MLP neurons of a small language model. Each row is named by its layer, matrix (down: output weights) and neuron, and shows model dimensions 341-511. Each number is 500 + 50 x the weight over its row's rms, rounded and kept within 0 to 999. Numbers have three digits each.
A block is one neuron, or neurons of one layer that tend to fire together. After each block is what it responds to, as a language model described it from the Wikipedia text at the highest values.

L7.down1534:572548530523438545571492510486354428570532502521509564453412453441465462595579530562481536474475497531494546490477497390425538488456473486460512497478460529552456507564465487479471438475416435543536541508392542485513517471504512483568481470502522485549439542486457507469560481485516510707493504462435506549458505494539475518469467524493550483515528504593420477528561584432509463536482467519429533593460508523541471603475519527581439437434493545504520487533426505493411545479547517435474479452508537500536401497532
Responds to: Final piece of names. Last word-piece of a multi-token name or proper noun, usually the subject opening a sentence or list entry, like Ntos-o, Good-man, Supreme Court.

L7.down960:485504449492565386478427531482411558503442480392460455495527469461438536470490511536441461366553453560372529504425438428454415506451444511451470508472445465490537581518482498472590514491557512542545481476496523505486583543563566531525431597507520544458471505509513500548469487522446528446493504428539596466591536560531521561525521591504464481414442516587513537496500427561571484532489524633500516465528479575454489553334617504411517489586563460503461533457514526550518587585510462553592522521552490532500524566484
Responds to: Possessive apostrophe. Apostrophes after a noun or name, mostly marking possessive 's (the band's, Virgil's, the wing's), sometimes contractions like can't; weaker on hyphens and table pipes.

L7.down841:508479580505506500469601481518518578468417527481442540418450508433525450517534477444424538477517481486502476512544466621543490574464564531432446529565526511516605414465423454455459452520529456528575524502455518487429472556505541387407499383445594469521541520446488509377507490451485575570480578514477526450434529479544524542463488415477508505486584483541499612530570561479446570439481602425478523533454492450510500571496492506559467461535454600487473508541568546478555497472476450446455480462533505480554500465535
Responds to: Digits inside numbers. Digit tokens within multi-digit numbers, often mid-number, in measurements, scores, years and page ranges, such as 110–115 °C, 59'4'.8 mm, 200'7'.

L6.down467:397504570547477501430452557465445552555417469447417493477503546555501480540552430465475516491528561446474530555476496432447567453431463470465532432527441422475536544524423509436518472512397525470452625565465551527421459483396468392496476491587501523505526494529532467465394568469456546501572511551602506470426560483486460494501515367488468489439548435477445533515543580470537481402451547490614521502527623568460488535522559524556465517532527441594540538565497455515472461476499499523534504519505484527464542456476
L6.down774:536552449515607472449552528509495583450555489488485492467422463482494494505526461405550486420501519519511469454472498506537597494537505504510477511541596450520435539408552567517477539424453562483496453516505538437507522539456489541478459446470590413597576445461540460455417550458539493526441467534498643455541428530490607534482531461475519492479447527450523509488460596477482513556575466517419546511549515514471472427536503427527413472545597474497463495458439517512556499457521497509417545566405502529540471470469
L6.down961:497609460537465605452444543601585536458510423574508500468496556497481464569477494456339495570432434478589470628509525558555513435476509483424551485543519529540567509541554570484467534535516472522422605459450533549516454325515537521520453445465486532488383483513433442364541540547478466435419527529463605535374567474491441558442519542454533506488507502474437567481464507586533554465602572534547516508455519443428540502572365469469589485426470532530524494514444561594432489461540511542544533513534404508477492514493
L6.down979:558526467605542547517526465502415413476512436416543560457527483499594416517449461498448479480585479530496549464544511551450477403490575568590610515492552443490408491419544548513499594526416545506479595544363524421579455512458592436465546512495477526399494541511467505519480492522507497547411355573511507405554505472516465590516426512542414480495522570574522467393581435506410506505530487483496490516541564532530579512495497561471455518589514460404510511479465427528465461459425532483457500486520495521509494526450
Responds to: Surname-ending word pieces. Final word piece of a multi-token proper name, mostly a person's surname, often before a birth-date bracket or verb, e.g. Oldr-ing, Card-ot, Fow-ler.

L6.down534:454491472432540554531476525546493465569582434479477559464460500495528475454557536348447483525413489528473501492417557483539565537476470534434455526556478520485452557447414490431514596517491431492568479469568533456455476469511465510451507404466512540522510497528500527524514537466487452885557566477486504539535512517535468471446475533457443429460431530400484484513476643512478514537488477559482483471512415510428553513474508445483532498528513465461571468490498462476463483537452536474540488524492498522499539523536
L6.down647:471588593476483536542457539643536413559500470559450526503512487553457534499553452483517527465541499423466612567541410536564580463576541492447445476507556476417437525463498458515448415524459536476479412568469523479517534485460558461397495587455468510382480505503435447492462458470446448369571470447443465457473529542565514550483472469485559494555539477457502527544479568441496609612497558472524537600480484512591563476562552569394474356435436382528527534568538541518451489550493493534480454499489492518460587508513
L6.down895:538463463481429594553526474502502491526424445429459536456449546500492554528518453511565488456408501572490459508546499444514509518516403505541474433502425578565434545471541517549547557520532527501491602586507464515558537519487513524520523534544489576500516477489613475513615518557546491487561515593469483482442575429560587452550540532473519554350554448495483469490538571406523559498455541434509539590477456562453437467554494467468427490462472548501568498584465487462600531599625533562558537621452530487507481467472
L6.down1249:521472482514446565611443478513532459503536480553480398358498547531429422491524463517387463548614537396467441556508503483491555596496602526541457531433451443569550487492544595525428516508461567432485467494503529480553444479508527513470463528459533569403437488447449579559476545491406490607420418527555483590539497488560566565518492424409493484512458514458429541498548484525515509539563503470442603503525489525486479498509534516456528532543494531510569520531523465550509576544534431545577493382536616472493457519580
Responds to: Proper-name final pieces. Final word-piece that completes a multi-token place or proper name, often before Municipality, County, Island or a comma, e.g. Bo-ise, Loth-bury, Teh-ran.

L5.down353:490598595483522468470541558443502453515422488502545530601485553480415491501500461468587446529552480495470579490490441487526449641481454471471461498504518529571487504519547537551410550550505516497626515527487485553452535470514540537435535446508522444472540466482444442470451566474444426433523507578492570493641424443513574608508566578525549582495504465491497469533504475415546526542536569631563514525465540492443513485487584540544494457476503455429542479510525553521524414501477540625543464524590550450543441479463
L5.down710:384518574415421569555467491523464464436567643439480560496524458517523471490550628477554510502524470468506446544487514572510569545410560543466395528457511517606461505478522471471601509407511500468551582455546582468594580590484450471452467534537470519475522564507478557608346526500544514620545526548492502434583499517482572546440524460486516517470382445584537505525572406506486501476528487520501492481495385475440468537587483495524475459453542568453552495531464558442494470513455536496481466603514461411504499451539
L5.down1020:493503548463406586430482493552517501498424479461428513491501461516421450421458450511500564536499529555487520451571453442449523560529519472502550512432486432506571421540486428429521551473482450528582498649515539558476397463457514515482536467498442522547577600510547471562503569574498591604512516566484472416507598459503471562563492532452503521496459493531422436488534480517532528598500521573526487502450437521527576499499570550609516522464574507521451533510517511603500536459465590485508507481503525483585573549597
L5.down1053:463490542586569481402553509547465580433434474451486534556499540498486453525456514424395486496498487429536411558457467450470587489512438501574441524516512558476421461593538529464504561543523430504469536487458500387564520455495515443412453567513583512554551530487457399472532492540524538537548530504423508454392578483443477451494469496428534503519546346546577491479531585596537605578518477550414493468497497499472480553461517498497494450376487541535531502482513417454527426571469552580501455479532601530490519423459
Responds to: Word-final subword pieces. Closing fragments of multi-piece words, mostly surnames and place names, right before a separator such as |, –, or and, e.g. Boo-her, Balbo-a, Winds-or, Nim-itz.

L5.down743:452500554579535512483468525522472623517569463418478464423428477504510502512522512495488552561512502500663576403493515514477527528495448554478497539463509554471431550466460489462458511547493637515531542460501472422558456505551555579546406509445509460477518527440524526497490559509472571562549545527447453578457470474433465549454496498517458468492481500530501468558468549437453488509445450524516564434418518464513528547590418471541453486492509440507536430488453463493470481520564548550505567426549454583574466504415
L5.down794:469501480589482445522485543516448458465446493515510509544544534576480454525551485500410538490553425437482539513558548457488515522495616590522539492386527481567494497509498581422378479517357506484495535601521547502558432464494550459381469471394550462581521453517529510558598551486514503658577569438536470434541507507545517495488496455460486432469448548504499455473466572525500487455540453476459581547502504536445536500567501491491511554483530408413501563410479416634495519453480534498516563482565455525481494579518
L5.down1293:451502496578419529460412462464533524510487443577585495490508550554552520433447505479512424461528510499534469522498573525514465576578547651507537453500601501537533452510434530489440532496425528392510441534538516465471450492518517505467463485536492477467450550529426517532560511520532557541466543429556504594452536434551439488475550417446525437529593411482445473508539551451437526442457546500456498469479454507554538424534537472419461485511492410525548444491561480472490539450558390519442523443444550517488528492588
L5.down1407:532486513500452568444545451460524559549406464434566456496416436435518507507516567551492438550445480509456509454554566426493553532424478506505575555448573452520466557428534562543572468450456424480469561571563465467434543493552508539513458536490509472520458553531455501482512464548632448608420486523490471523483461532556484400377539581506501536536541585448623543522547504476494528548572541529582495527521566498511525441494519492433427433544461417577565457533468447501546587504584572432454514517570518484607524562480
Responds to: Final piece of split names. Final subword piece that completes a multi-token proper name or rare word, such as Gheorghiad-is, Catanz-aro, Lefkow-itz, Saras-ota.

L5.down3:472574460431443506608534569462515492513451465439483533529489458562413452405540478506345533565610509487520542395428530512407512427541511488518537496507507461494517469464451518511432589508486518491455447555502435381542440478505499501444561492423528442545452602419478559501558529510506489612538532511489482520466440498383454559514445426473564476500548487548491557507446568491466528515492471468502583470570486551548447602523500490410496524502507549536539422536424494424510402529519541558487548564538557453568581550433
L5.down646:550575443490521405451530534478488503474453487435532548570521484474578455558447476488538393469601535551477448480493535537563627513491624530519513531506564446498493529419526546443477462470576501502483526428456510451452458559535489559534496486570481577510518556527480533522506455476564510463541489550337559544563616516399552568473578517488502489422543560524450405446552478434499535492538492476513516475454481572447532521450462465447473543487541548485577581523505517436566495452604611527501528555556416435564433468488
L5.down1028:443563515558456569533472481577430464519471441532505543513440466527561525581575498593532516458551474465492472490419468429539453423556436572584602544470608526472470426405561549436471587514510490583426510626497440486471572457573531392467462469572516468442586538479408460446498486543470558478427445521595478449521424534568544468432475519439564456522547432581465529492532492520500595446489617487511473471475472424481530473486567437486514388378515575517495472556544419425488505583525491462479420517497620523452501492527
L5.down1333:438550518477430552484437531420509556456511529553471483507493507472489490529475498508525395508480412591502525466473561488420463452413504517466524380498531553414549531426405472526529497489434471467566556505477446514468506478419494468535586528576503599567466432529497496442536421469459413444595485564467467553506529568472453504521495461522528500421462484446473474534638444579441476533462485522459477529523461452425389518540515475469525550457500426518479486518501433591547530507469519501519436469514488510486439468531
Responds to: Final digits of numbers. Closing digit groups of multi-digit numbers in stats, infoboxes and tables, such as 12,7|20, 1,5|46, 9|24|2.

L5.down574:535535544524524521429570446527566443438516490537519528574472475474573502545470504398516496473438512487481533472518425575460495486456570502523431494491463496526452449457484572538515550479474450502374489547391467495466549550464499575487484474472505577512521513539456570444560507490365546431408486518474491491469432503471506580600568520556451496456513439475530432473569453476373480566449532537425522482481489553588500469503396440477487526444535549547542460513527444503453528516557581474421390465494488502448476429569
L5.down986:476404486484452481436456524535532495553513534420591487415597572450456460544497399454540503564563386489493546520494422500504468461548544495480466506466387482525516518418459555486513427545495433520479478470614439527500546513477501497605474652491525466484498488508450434501471526482479633537540522427511490476484520467429458510610508401487491478444540532492563584481512460426418504414461491541475579464502497470444536554486446510466445481548475582470446623508520465608510401467456568579612428594460528454472462545455
L5.down1425:437519554416563484544506463490515460481486531496591498506468616536514531516434464489480486483539360476534521554578581566407563599470590495511498426558580448490481577522525493499459428467511519554497509562520538487392404550522451485535498519455550430477537540469477479583519519516583464535450538511568475539469572491453534436507446488525478566376516470476478521413477614557453487561531519548372519490530504464520589457469460452485484458492484556489439555530435483500525567456499542556499412487428505547602521530557
L5.down1480:519499601536471516608575630442421500432468452539474596529502565562484559534469469472441408524454507514534545500476471526515487501491545519326448412415421484479533466510549423569559535451533484504485458502507437591548546599523429449458492462507414478519552611439524470485507550439544553457491543444519619546533475519520350416511469533543560341528464523472495455461500429506463495508438465586472470483549585488582445436499553576507542501510575486491519560440468512597529515465483563529546518527518429465519536456560
Responds to: Verb-complement openers. Function words and verb endings that open a verb's object or complement, such as any after avoid or lacked, to after having or decides not, for after fearing, about after warn.

L7.down52:536535557501425460495513487488581494546534557444533469502487569451503513570469501420547470443467477487581468549603536491575525477420465494505428553564381484481575428470573474469505472466483573407512569483544507477438498503475508626520467489541472507488519461570514441488547406486493504586536482508409601408474468522486459533496362525541589412445520409407504452480409498556445514441510469434396452516489463521469498467465487517484514603446393542517403504498548427569425467480481500438542545531516472401560465534490
Responds to: Place-name continuations. Fires inside or right after a city or place name, chiefly the comma before its country or state, as in "Vienna, Austria" and "Nashville, ".

L6.down9:399479373615514523438588446463456493474567463476483562509504513439450539497507537414452502559469422415481536584481458479540480452610561579609444533511515462379493554481502524514587433559544441506443530547558540452398471522477583596499538618481511520522512459464531480493414500499527469377456491523532408527478523489529502402520501470605573548467551458420473512481490475526491501501475536495551546502506597478493516453413498442559538556495484496411479499532512514512437527465498498450465426572491493526489468471537
L6.down847:485542535475520574527466469422442477514441527514502417479435476437505446548546500521569516464496455507542477547512460489446468533533471614527468505573490513469440449467482389457521524534500471447431562552430550580490544533506417522470529527453516467536469484588436501483457439583435510502503488421564537563509517475437545437502525433476553454483530443501454555544606478560570545531497514574407518481548458488583481541511438446463446542425450517445521469536497480433488407535500510496453465480584491573525500435575
L6.down1078:454462405492550500491437479617532516465526517599436464464488460431517626525624481536399498570497549468502525551484546490470499397477484518498474516458406495493504550501563478578416599500576621481489483478578442496512538527541488541495568538347496505488492451462463552479494438471534463623336540513548555537545536394480481466431607552527500447416419499460494502510481451539476483491466421534512542422505449500578486502453554492443517506523504533521541428534524538489490437550502476539478463551513481546476409493455
L6.down1468:499543460592454465438584505579471489450566503479537491393521510491518520549543407529542549479486506501499480636482513518526448517519499532422480406478480549559482595484495519449472377435550407508504489443552526440540458539480476546459541504501460406512536509460531554448540445550546451487517554462465514562506577520526525452573460452487471445479475517504480544473494563574543490544546549552444574502416449490484551446448496576462570505437596492527530478587475509492527483562447544464532423574455464565510449441398
Responds to: Verb-object boundary tokens. Tokens that end a verb or clause link and await its object or clause: reporting/causing verbs (forced, declared, called), that, and, with, commas.

L6.down19:498429446521538612467538590523525564505526500544589468508560475517511430520493525493533538461468535520470492506441471462480525508508545518552533509436492490532535455477506444375469488441491562535544568433552496411568581475426425448534506415521495473516439544449487473520437555571519542566560524504436471597484416529542494550473532495464480467514466519513509475519490514609583512602518532494507504566499574496479464556495500471438520468486558418513443465497535511525447496477582493485512504429490514500466501548468
L6.down209:489428442631486552536571528525573463606420452527521464537490556492458532355494536454585450492532522456492446539458467448566495524436389465517495424386517466526484493489401450511415498466496570442547528434557536511473515516445473457479430448561445546470522517560507438541449534475394491560423430453522446427512466461526481478393522625460480556484544504505430474433530591472463508467535509506532507572475388579490404444594597564445478459468509571546474562422491475551470505462472526498488477487434490594541484455504
L6.down641:547504519474465438507494533429568509473554441595534607414552503533506534518498539509641502439545401492436549493489497555409434490485543522555584532544496508488416505454482469498489581486548439487503531493487545570530531529481482420528447471473495612510502603585459365490479475485526545483485445547469466511646514539476452525461581588475492584560503473528519468469497540487438432521486537468533520574513394502554518490490475518380552498441503449467519524448540500504515536470523512473525524443484558533542571469518
L6.down893:560485484410446544422494488427550467459442518522474451500520485444502526535539499566441583550503584497499531486493426547527589512545531555426436547538520462599482480430461597467485575412508427511554516480465542613431424468472557415553450476556515549537475526552473483507426484436475464371401492502516547567392405553493435498505501485457480435494478548512567473542543555420590580512471482493533468478564507519451475490487503472484558484390491576414492460503435520546433552545544450516442485394506505454627551535508
Responds to: Possessive apostrophe. Apostrophes right after a noun or name, mostly the possessive 's, as in band's, Griffin's, woman's, plus contractions like he'd.

L7.down860:542450540495528440516540455493424520536467454524494479407479490531406443451503450476549461552567435460473464501603501469472574507472447498456545478553397559463453477549443510464494633532455545502530537431496469541505545520485495431473429554398493514466512510527574453400490575504522481570530480469477498503488526520470517495477473492510505475488505449531426479552432426481473497504490473505512580472456564517575538512412402500561486533583514511454490475581472428573569574568463487494554519423518533555486410446504
Responds to: Foreign word endings. Word-final pieces ending a non-English or unfamiliar word inside a proper name or title, often before another word: Wielk-im, ander-en, Semain-es.

L5.down33:503579505471492488439515562542549517543401443554422477495543447540491471447517409497612480519552486495593530509482490440522536482548465426448566545532533544491484463457437527507468541489480512456485412496471541548485566395480483568495568506458548569479498513502575500489478494408509496528485399498516479533470434539537459484540473433509565555496563494583509508552433442450530480509528532468540431500475487515505489478436513405520484490523534506463498479474519440585587552509478596529516431494585463484523461520416
L5.down661:579584597525474527487489499444457531461503559463477383519475503431536521434512513492419481531476561436544525515416549441463435502528504534416562458526491581550425367450515560504524539482519521558447610407465569406538584551596599548515506408469404469368456525523523385612578527484555531584399471559534507499426523533450589495450467498502521491511549516434569444414560438521502459454543515423489559528521494500470501519474567514489419460510403452414455504584479550546455608467463565409506534477502465441558469519374
L5.down956:518437498429529412588486492544508481468495513475501509461520460482476427470517521596656586526570551512608541501498488501483448365433427486503482493519519545516426564501508571483509508483509482512478515543475462595484515548552512535559519487509438589589586463459454464472545488533407512580493429538518536440503491560425522588494534510457426508531389500456444466500582460483501481496574438435438477498543432516517567542542463509570476545496525577433497608496540467510575587480536478574547527542488504487534545511414
L5.down1017:557547493543598463499581436405609472535543461495440390545557473532467509558420501534467455515498477524454543422394490539501461508458494446471431506544582529485429550463434523464481471511443481507397523531558499473536520513458540412477511500438583498486518508521503507528538589539612513548489443495509499425482442471501677586552508616454539450478464486537567428560503510477533527503518562498464511498523544590493517485508470505374424552465414484393520495562387462479589447476570567436515458511464445403501434549491
Responds to: Possessive apostrophe. The apostrophe of possessive 's after names or nouns (Webb's, Syria's, Google's), plus "that" after reporting verbs (found that, held that).

L7.down1468:522491489547433514563539604575415424469517475484469515563397580456445534565527551497518591447478525518457534475571469438523534446505522480521536515521474472333455455466577415444586503503508432566469521514488467530423450498463443621570464544549503445475536565511412577469534619527473502560433488588463538530490562533537507480549496507398515587493551511480385477459435504518506480523414509457467489563495497552423532432447521450484473580478506489449416507495502473458447466533450517457511544422455542525510471577528
Responds to: Numeric cells in tables. Single digits, mostly 1, that open a number or fill a cell in tables and semicolon stat lists, e.g. 1,556,424, 1st, 11th; occasionally mid-word fragments.

L5.down79:505496600544452481496501614419516496533609482500462480492468485544440459597486523595515533527503509462532545451560528601470554503478470549564491542543461453464451561514459588446496559549519515547437464576553523531425452532509487482468508554467474456512512503565490517456509531380598517474492453528362390463467454457518526457438569487474537451487482529559548476529420629446480576556515521512528494518530574551507602523500521463428525452484463424505487441488432435570555410589468509426514457452508512469436407484558
L5.down590:532507473556584559515476482519491507512530528507540565462446419436536477479518445482449518492555557519392539531546383544532531440507550577545592501510502479533491499601512534429488513453533451516562559567526546537478415505458437438481484472494462480436504442451544600510483551547499412437510371461517499486508561419549542546479505597515469480420429550590565461500423526547556496494525482567556511454475559413509540546479495527501519504569527559536492473454489513511397491464482673486416496455481520481461462564407
L5.down879:471611526558573484525487474560501441442587579448505436462479390479508491544528476484527505503524495502523534428633495512448478504499439546538445508397471580466549452500463582459493433558432551491462440520480472568475467520498488533388482447433556497503624533530532482469443550403546503541457509464471408451435483507416471558467429375560522498536508437510557569507538509518487583546479449531468476489549473548539583500457465451572478517513398441530456527553484481498397478581475430552501489490448613522469546481429
L5.down937:525498451499458544532455540521568532536504602509517524406543513572517456532517538548493504521570586458547448491498520625457558486557510507483398453439463428474550489508424543445513532440374509500522568578614429432366491535418493477500458453477447451584553502545472580439562479496531442532554488434453489418474436504543408464533458500509483501438452552552452490428459503496483486495497483454543512481553544505523618482526513459396495414508531472496526488522603492510517511551501488605512505499470610511487466440491
Responds to: Relative clause openers. Relative pronouns which, who and that opening a clause right after a noun, often after a comma, e.g. "footballer who plays", "rockets that were".

L6.down735:490429465451455448495468479494430541533491417586463531382468496521470485471547571463419532505418560544496574376568497459510476433484446539491413477486430529470479486592454610439506511532455481479502507420558460399494530527400464437504455453575506507545611603396488539549470520571530501494526472506485530523507425515461503498546522450479468489506550542432554612550456559500588558462472518522511487501588567583602496408460493400512414507534453433519476495569447541505488513536441552402617370486469405540476530489570
L6.down822:440569608537510429531535504529515493452489475452512507467436565608543476535509563506505514447546598441513442561570478455519476454592460500454496540498570535452559455426496472471578433496519450533428458492524517524477464436528486489557468492561450490538455596493577530458529495478587541475424512460438521469533537575446507474547463476513440594514571484575482499392451438484505407486523533580496457426600533553417508503503474439519383447555465491477442449515460470476512482498488454604490605497465463518440559503515
L6.down876:588546500528426534424512482540523430444389459545473560471517562451514564493513459584474445450436549460506525462572569522442493523505529596451425436481527599539460565446513511592480440407498562458524529480444560453586512499541539511559473560505513518480472519496509497525595520487444506428480597503472542505530519408400502485504531595464558503573460469492491578511603520440344545615476463522533445483550518504532450488505429587418502477561524535518422594434570544442474416533453540437503482471480469493502457531435
L6.down1460:473503486536577463496515545512472494490483434419440513457420420446457453519524484373488495517610501532488509548510439475592516456516636540533434380441519520532499545494512464473468453504561571514480494572405486497456493464495557537377477518487535572535541576435476425462556420447464468534461594525540525434421419450511452495499537498569543433541443527487545450466488512550563433470443493408456493477487605482549529409498523421496525398550537510512500469602421537465543489563535407489436603407491427508530516473536
Responds to: Zero digits in tables. The digit 0 as a number or numeral piece in sports statistics tables and score lists, e.g. "| 0+0 |", "2–0;", decades like 1960s.

L7.down1063:505490416585560554503424393477476493414522502467457460449457463415470465508658492454503445446440471407550422539522613439523539484514572461534525465419553594475463487437522587555477518546529485540512469525522513430468558524546586566520490522489447478471531427496563441473512544510392501460440544527523479534509486593473526504435581338584419487517519463541431532576448450590430473521530479476473542482545460504488580548609543444495478556524425585473537514494437461571451454597548542439521497536508537483478444458461
Responds to: Transitive verb heads. Main verbs, or the final piece of a multi-token verb, that take a direct object next, often after "to" or an auxiliary, e.g. make, gave, en-forced, dis-able.

L5.down968:390500474562490549504456583502424500415541542411463508483518487503479446467441473545497455451507422410521540527519445488560511576517545444544459483539452484435490382535448586570488504463520495480513466478438450495534498488493506489398368560521559492488448459548446476471533542533514495362493607504530587555539422529462488509486497564549634445512480576442504464356484478454521491479524435573555485484563570422469513505467474414585461394446518494463522398487581525543399557531492525516506539436418512515561452475372
L5.down1309:473609493521426570405505472440478400469458383452529511498501559550476549484465557549595429448534515567522516448435506455585550522484504483500468492481524452457617490514503569461547452543544476491390475536480471454407497446524464399433529468520544543522535539537433490432497426534513427499569486528497522493523509492496528462533433521460481559389432441469522501447456514408536487516469414415485503548441514482443545469466454472450525398505527417491510497383541489488539635562580426532470479439448428470467401456426
L5.down1454:501494580560410402476511464424577392516460470458466385463454520488560548558510495498556596424461567510477493430569469517454391544566470431512554581436425410498518446463609521470401454517427562480527461500463512426500484521423502561491383439470581454507564530467442579429574412497535431542515581562521544422504470571567542394502484553511514485476453462578580500459378608514588453510455417550462554475534526580509534440553506572490521401540527502543541476460505528417468536508502534561551459326428431464479537504481
L5.down1531:396498592502496601461435457486526519490448457470535451513404431512451457473539499519583549422523433483457601554505445538526415524496478546515424502575473503534616455550476521416426470541561515551509597507547543405491396420438503542624485490584436499521528559447490538534464538489540583518539481498374574503452532547580536477596446584498501475510531502525453493389461510527494536573517499489505466521463490555437546490500540468499497571485478468477491558427429485501478453463446557539516470511620411489449565478499
Responds to: Table cell openings. First token of a cell in wiki tables or semicolon lists, mostly digits (0 in 0–0 scores, 1 in 1.7) or capital M/N (Mostly, M107).

L7.down319:527575559538425432469484598510491489522480440493515434535513504525458491420567444583495629493489564561454499490546550543532577492529531463556484477552451516519414581501449553585473451489512485534395500485524591523387489506529452455533580476429505493564445463578464559490525522447517454466476472426567398454545491522633572490428548451514419537510569439534479526483471610554471537542481482527508504463488484508597477450466480511531413460450550533406517482578525533440546507461555462479461420412532531469481462523464
Responds to: Slot before a verb. Words that come directly before a main verb, chiefly infinitive "to" after verbs like sought, hoped, chose, also relative who/which, modals (would), and adverbs like also, then.

L6.down234:567484589530444458523473446542582490503382459475590523480536498519468474472541420466435479546478492535464506422517512526490489509487488496531528553498492462485503509543572490451512472427451624543505529590473520446454523469463444528470546482459476516537420514489528515563495523484474540497511461499572525473479569510483485427523470415541584496512576455521511517445439456549502498486551539435475450448519523458471451643528533482512503555515554537517432476566487488410541519373503555512503448482417478479478473490505
L6.down357:511460504548476441502479565545539532479495495470528475574526543485558542487435541483499475425552482459462575478536429499478510537560422504570517486565401483398483527611494531476616435448546456439546557512621491467509454548526489487478511530492548447409492488442504421547472422498557470525483459417480487466533427451523541400449439462489523465490523460439485427538563427571619448482474472579410556429528539514491534536430527556479532460479486544599484504493605348447533528542429557550574507423536512531492462564508
L6.down546:458418514519451471518512490542616516474562542483500505538440424486470472531424438513566565348602386526554520487403511473496529459573419453488495521562522514461470536517422517542546565540451534538547491490487568392468407497507516388521546545495592518470587503607624499548513501487500518477463565480491462448486509572517401450515426491466534470559530481499560568532539487449427554531491444511598552438547399473476478488530518526538613428531385584510423490508583411470536416555476595417506452494569482510491513517379
L6.down991:536592474516425558470481438501504515483468470445489554445508547575482559562477461543468540383436554483555508494472431475506519427458508560481508525492448462370491475532445497475495545496504464463427521489509565472475514441531468413448579417480493552462457502388440534455461495486501472530517408530451467429543490392422618496542537497499557510516481529487533509521468522428549490504434491515569495490436419546547531435575498562552510577513445491533480466491594469481520379520452497505379520512463504440452465397448
Responds to: Comma after place names. Commas right after a city or town name, before its state or country, as in Vienna, Austria; Baltimore, MD; Pasadena, California.

L6.down291:461503588540501543561424568451537543480434421471491495441394541487531553535502442520486529482559514514525478485481502531554551487469512486405473512512589528498432444445569475500506459420540466477544548535491425430433448552549522505412466448505577512663621540451540446504554444513536572536508547541522516439468554463584503455487569451478492575512387439552474525487528467502559537462426487555512468474510480489519467497449484436390463513572561545490532472455504542458610566491624449537574533422497547506481440519566
L6.down527:439472515553490490509506545497546481452540445448501536455520619489565466465470509582433518516543562636611490504520467498438413489464492563456452557587513545557575419411456415412521457451534503451461516458526414479490435466537435455481614533439497482495374582446470545454504402476507503347514444498497505462438508525486466437511529496519405514511447503490440576482543637416465431463429489556507460506512458518495536671509413578473494526463514491514473495502439502566517483431438426518487463449459432560514461494477
L6.down635:466520545568587465497526527520505450525574517600536609569452528406491504448469444505504411497519505480470498495460480430538397456586562634474483454485553467451483478430440509532481484513506533499495485509534476575569505521568460444531444497485519425520456437554530389501514542567532542586398519360441477537540523428537484510489545537523466460465464531483590474599451533462490428387546490470549452481452589473571542479461527573471523541478533526517540512442459528500505506579504427573506487463582476559507506528476
L6.down743:510585483564519455557575575477499561605476441456518499571545561490459546503477496474541563498486457557526511459488523493498562528556488510488445605505557500497462562478444478527483496527506486565378468443450419518548442485555504487453460575439470513456430505555601520481494561490481558500500470498513520535477530534573532499458528539481544496546459535536483514584543529547541503549441523523451486485512505479501539493488497488451501535552513503418556529565526476462523506363537420551469498502416507480550491509440
Responds to: Final digits of large numbers. Closing digit pieces of comma-separated numbers such as vote counts, populations and yards, often just before a table cell bar (12,7|20, 445,8|27); weaker on other word-final pieces and closing quotes after titles.

L5.down240:489495514404482453493544446494537562479455486418544510471527507528496456430545522493450477489471361497507473452558469438588515436540464492518547480547482516464465498590561541512485470513419515483482553440491519517497470501419590515528476390460460560447422457612455440538488496459540482614535495491479502500504583445521399495544456507541574528557485456481466603472476498541441550566578533505461500518480501500601489461522392474481532583508450540584527495518584431449560530353380556453481528494555537430506432515487
L5.down727:512514499435512508558516534466401516493430474426454482489437419463469390489536576533535494560518587511508461553507549479552519555508491546508478516544501436520507558568527482436516451592543483458489498516467501433500426519503544526504440534542434518554415517456581481575537509488442585500520449550584514486423604529470484493633487472494473471553409449470354450513489482497525545517408349420450527492364515548385457444519518527568535539539521500536469501471545479478566489419474532499576474443542485452510493553539
L5.down799:480536482474541467507500489489429551505473489459412495522537526559442431405472429497423427484507515444572425488533479380385414508485533506452411431541502502454458467455503548523535445514612486498555554506480485463517513534405528491590486514509461531482591566612547537536529452591611534516532559494555468542420484512385584436538529599468561428489575429435599450449511498481500482493541516521462475549467560479488473477460491383564490524621415592553540511512490523463534502509469567404547556487375487423471493433515
L5.down1145:441530432548449526561509502463523477496502495558456566453479504474515558421520405522512504566415451429504502504468526422429510486519515479504412523533471521507517422512501562501502579500490537469545583514473528483495477488472515549507409455394542525451457488593572542565461455424431480449409504630466488502445546512523526471538415500509529443465573507427622533449563472508489424522593455474447478459529454548609439486502570553493506524419451430557471506490590487504469489492524532469567474453643570352473476530464
Responds to: Place-name continuation points. Tokens inside or right after a place name where a larger place follows, mostly the comma in "Knoxville, TN" or "Stamford, Connecticut"; also "of" in "University of" and place-name word pieces.